config = dict(
    num_hidden_layers=16,
    hidden_size=384,
    num_attention_heads=6,
    num_key_value_heads=6,
    head_dim=64,
    intermediate_size=1536,
    vocab_size=18002,
    hidden_act='tanh_gelu',
    norm='layernorm',
    norm_place='pre',
    norm_eps=1e-05,
    positions='learned',
    qk_norm=False,
    attn_scale=0.125,
    bias='all',
    tie_word_embeddings=True,
    parallel_block=False,
    init='normal',
    init_std_qkv=0.0256,
    init_std_o=0.00453,
    init_std_up=0.0256,
    init_std_down=0.00453,
    init_out_by_depth=True,
    optimizer='adam_atan2',
    learning_rate=0.000921,
    beta1=0.9,
    beta2=0.98,
    weight_decay=0.08,
    lr_head=0.00609,
    warmup_steps=208,
    schedule='wsd',
    decay_fraction=0.627,
    decay_shape='linear',
    final_lr_fraction=0.05,
    batch_tokens=[32768, 65536, 131072],
    max_seq_len=1024,
    doc_mask=True,
    train_tokens=614400000,
    max_steps=9840,
    dataset='wikipedia_en',
)
MLP neurons of a small language model. Each row is named by its layer, matrix (down: output weights) and neuron, and shows model dimensions 256-383. Each number is 500 + 40 x the weight over its row's rms, rounded and kept within 0 to 999. Numbers have three digits each.
A block is one neuron, or neurons of one layer that tend to fire together. After each block is what it responds to, as a language model described it from the Wikipedia text at the highest values.

L10.down217:533454518473553520461507583514518470545499413466532439494484493578588553515492478587493517483541509434456472467506511477475454517498438549474486532537530514540520504585468586510475468538487516500506466427573486488497604515490387469447477544544527400472516547514496504466481520557513522458489558462595514566473448439516442484399518521513435588560445493528498523535501455453520517490488
L10.down246:558540560491487547555516514449598578542481486562408540515486490570448415484495481517464529430523495520546510402501561453496579553439502572529490521464470448460465463514517503508464460503540558467462541481498518496500504514440465450457541530480511533490503491466440460510526488534456513543553516550510521501513535516504521464510536503456508430575501485462483447480464516483474442576523
L10.down428:526523498493508440501514547506501518450555506504546507567493486300476467547532535480473520421470523502497507521456492540491465494458506521517507541527624476520465481542508494436509509488520544473507449547485529472538501475512472550603563444484520495547534517454519493526571475535530539478539403491444551433481517509438488467448528409521531513499443532534449542437508520457515548453502
L10.down462:456536537558524469434491552462562483533507491542521539477545446388487548534552492456490490514508512594544519481536559442512452425479539533544463538496479477519542510522541541497504521510469528516442458493536437479526454515478478489560425495480446449499468393526465454547513519509494567584520529478514450544485501451496549512445487508442498492513507539535466487486547483545531556541467
L10.down648:514568479516541483480464453478500527489496570479496503439437533191506547490457527498507459487513512554474508430470461524486536548544445522468479490521505477554505456532510531444461551540486484486486493458448453568543488471488484521510473537510518527539507561536473472524495498537431494575546520521489486530522576520450534536557551466566537501507496495553553538563570573525559495482563
L10.down1080:448508501497502466519503563472567500491567531510521526539514477634510565542497512511491519419509458421419381486435531500447535441469395503536483558491501465582467518583524480521558482538486455445492511477545500506511523506496483513508469492476504446530543541526462520478564443481467438492479471573549479514472459552501537488517478486498509514493500479462484475476490534421515473487455
L10.down1131:512468485527503484475574511533519476495531541543549468505522526550514497458481455469521499560473506489606522483497566468544393507536531487505453506554500476514491527521428457533568506490535570493470520443508541547556522448531517529478465555546516468583488603477509596466482514450526441475500488523556464474473413457520542489460521490485518468432520487524458509496438396572520497519482
L10.down1146:487477534443477561527462538562412527491591547500589495516531527497566551507484642524550522509468489433508465520493505502481507476558449520475505583453518526550472560561482457524496474510526501462461561501501471576493536486512441522577577513485470482471510506479543527509471530464467504569537500448450611438422496434513509581517556475525478508491532577489533463553521510545465485435448
Description: Token right before a date

L11.down810:507475449508535547482521494587480495493489482486566458537537564567552528489454482528468499541455405425482501495506548477477509420510476479531470427507453485479508547634478398544454518490465490525488537506563469514572503495489534490548513512520543540506494522419498555531480491503544541496507538508470475478484448512577536485494502427488498509483545586493510528450436540551504485482529
Description: Joining punctuation in data

L11.down307:562501457498513504418466529440519445549489454539449494505535394621420534464555491463523507460499487555512514466569470518497506541432492587568450508469454517457490483525485503516524510489537495456514521486517485486519531516498507460458539427543530441441482545467453430556447500491545522503518502511567413573465479606493504490518454549508501482499530459482401441527542513598539539526487
Description: Before date expressions

L3.down111:470499495466464514492480469541540455509461508486506444485534497502444496475520465487527515481586503492522545550539530499519430495440451507486489509447469549514488443384461507546485477589483525484455445455492485543475435501547489484546486427457526588552501427488524466471505530485512568526512503551527508514536501531509517542515531556463569455532508532478434558508524490537491382471556
L3.down214:549444524500541596552501452484492475492515463500530510454497482515516556484549509512518510515470476531482577433491540528414436497520506540571532488541502468492473465442496438503589567541582473406493572475499491560490525594540489454475465535496475558525521471526527461464467543548433516569456617439480489536543506571581472472498490460458500409509540421438498490518511451511525472544502
L3.down336:455511517474492484523487522548500492451481411466469541523493506562466512460511495462509569514427490508600427509543498535468405506558437542520505395543550507445483536564470525450487519518535459485499486458540493515489471537448482484522498521551518562507507494502472453455504464537513516440430476563464524432483457575482493470497524473507568462452529495466431534521462420454505559503569
L3.down667:572480560542475502586563478492423497538466533574456549448501428533533519454539548507473453490438506544572488481479472465562548502506603464532549457477506435504487436567485456502444455476423465495593507536470531462529475441449452450466458499471551562531525538452449471502501550438482480417514469538597495542518443512461481498496509551485549539443457414509512482471464507553488506492545
L3.down1016:493516478412598494454498472454520526504511453492512529569505596541501484542519515496517510555500500535528533484429569548476516472557502466511492478481574523553498505516472491549483487456438473464443453502486527557470606523507546507507522481491551465523474520451479466554519466495473462511488620535549532521460522450546536544538484519523527478511534520528424551493470487490535436469440
L3.down1173:468476458523549562592518484483504505553530587505532457550507498432487474478482489548502500448558524446409576490471567590481494503461503551573489451460496439494484511485495527515512534524479492454504474504477446594572571502554534540562528484471466592428499461415538510464444511538437525509498467491498497511458529528478520495484572422476574546547466557507548431490551473438419463514430
L3.down1412:501580499500531417581544552455549532470516441516468357460511492443483511505487559468537524555539538575488513433533519569504442503466465505530536555439493554535471579488496546496487482503573473436502539462472513592486490518544510498441530494442481539520436438515505485496510458584445470607380502433516454497522514576460492498496542536527495446536507485464414515501514466428480449405488
L3.down1473:474424542500537596473541492565506507561520469471494470497432548549480506490458480529470470504451487481524558541517431462506549492502411475545483489554492504506475537521540451498528510539477505528516510504456453526535518502508456384524524481481414459536507483511553510484501516527493488404476522532500483506523443493523458471533481478462508476454465429465486454559501484472536427513512
Description: Before dates and places

L3.down283:537556487507464552570546426518483515511529458489472543456511508505480419450519462444496492498504482592464494454487480492495426503528489498494501464451530562510484510571501538501474438565502505479428440499469496529510392478552487453393490506526479540508488508471514449455530521509504528492476550483497571498552474511497484567535496464464500490494471512513470515498530471504477531495498
L3.down288:555459554520526509457548506561531564498478462494450465436488511560488545453549500503534514588434528448499515475525476479450497518490510499522525524512478535511470498481542484510527498540468525490524510577566560523506488456479456487513469528491446474535541528499436539484551527529492443448500575510501531466434511511385440506416499431421562497463480540453508446482521446495472555452444
L3.down438:513475508585536592452591491504514461508542458419484464426533434560394450492504453516600472556470454553559553517488508582517498517516482514506537517498502546546471520404496516544449508526570575472442593510534493501514484597520520473501432519438499478437545515499531489572516505446520523568467495480492471536495477492502509507523518418460515492551546496504601483535468502529490526472501
L3.down470:514475547477460495432551555549490472540436511484481548477536533526520548414454471573395595524513518447501498532599504518504480503532475514403536523495523488483466575464438513487473535516434533545443554525476514472507500482510523526552491501554521521513515507479481511531521503494582429463458526461452445521471474567520495480580540507441549501501513496545521444494501458528502524479488
L3.down611:491524533548540512410533523504477525491561520494434528457555461532394591496572467562504410516474465486490511490485490553518490497488444474459457474521449527514464454452519558500499508483508513512510563550452524533490489440519590480503495504562502524483539507509478459536514501605490487487446502460481547520523399520528544489473489454456491462415499527529609472513518558549505535466460
L3.down689:556501535416500507487486495476525596460511514541434482471514522569501475524542559457434552503531448459474461451487472485544483506440466474547532502518502539624482591512458466539491501481528479507544519546464483491558477465505585514568507525457518578477483507544517489490515471499476491485443440509538534524486460545507363431548483499547553519469486504498517492586534495489470531454506
L3.down706:513505466508475486446493389524474486511457569483490450549509467620527554508513450458532472458491517447491409582495472595521429469524470475481435520555502515481482505526492520499556509483529475471526479571511514544512526450516550452527496412505553439555444513527410565495475522489494547479448508494468611445483458489511508546550482471441573522476519471443455502578464498411472486464561
L3.down781:513510530515517519500496453497530423542536574501433482571505507459550516452499410448529508530501531452517422461527436525593525512552533522446540545503558549540495431427498433541524481465493461441592548566553473472569399521566472490501407493482567516531417450556523494439472478525505444496512443435462530482504463547553478515517542513463584475503550522492550517501512559505476477424448
Description: Geographic coordinate components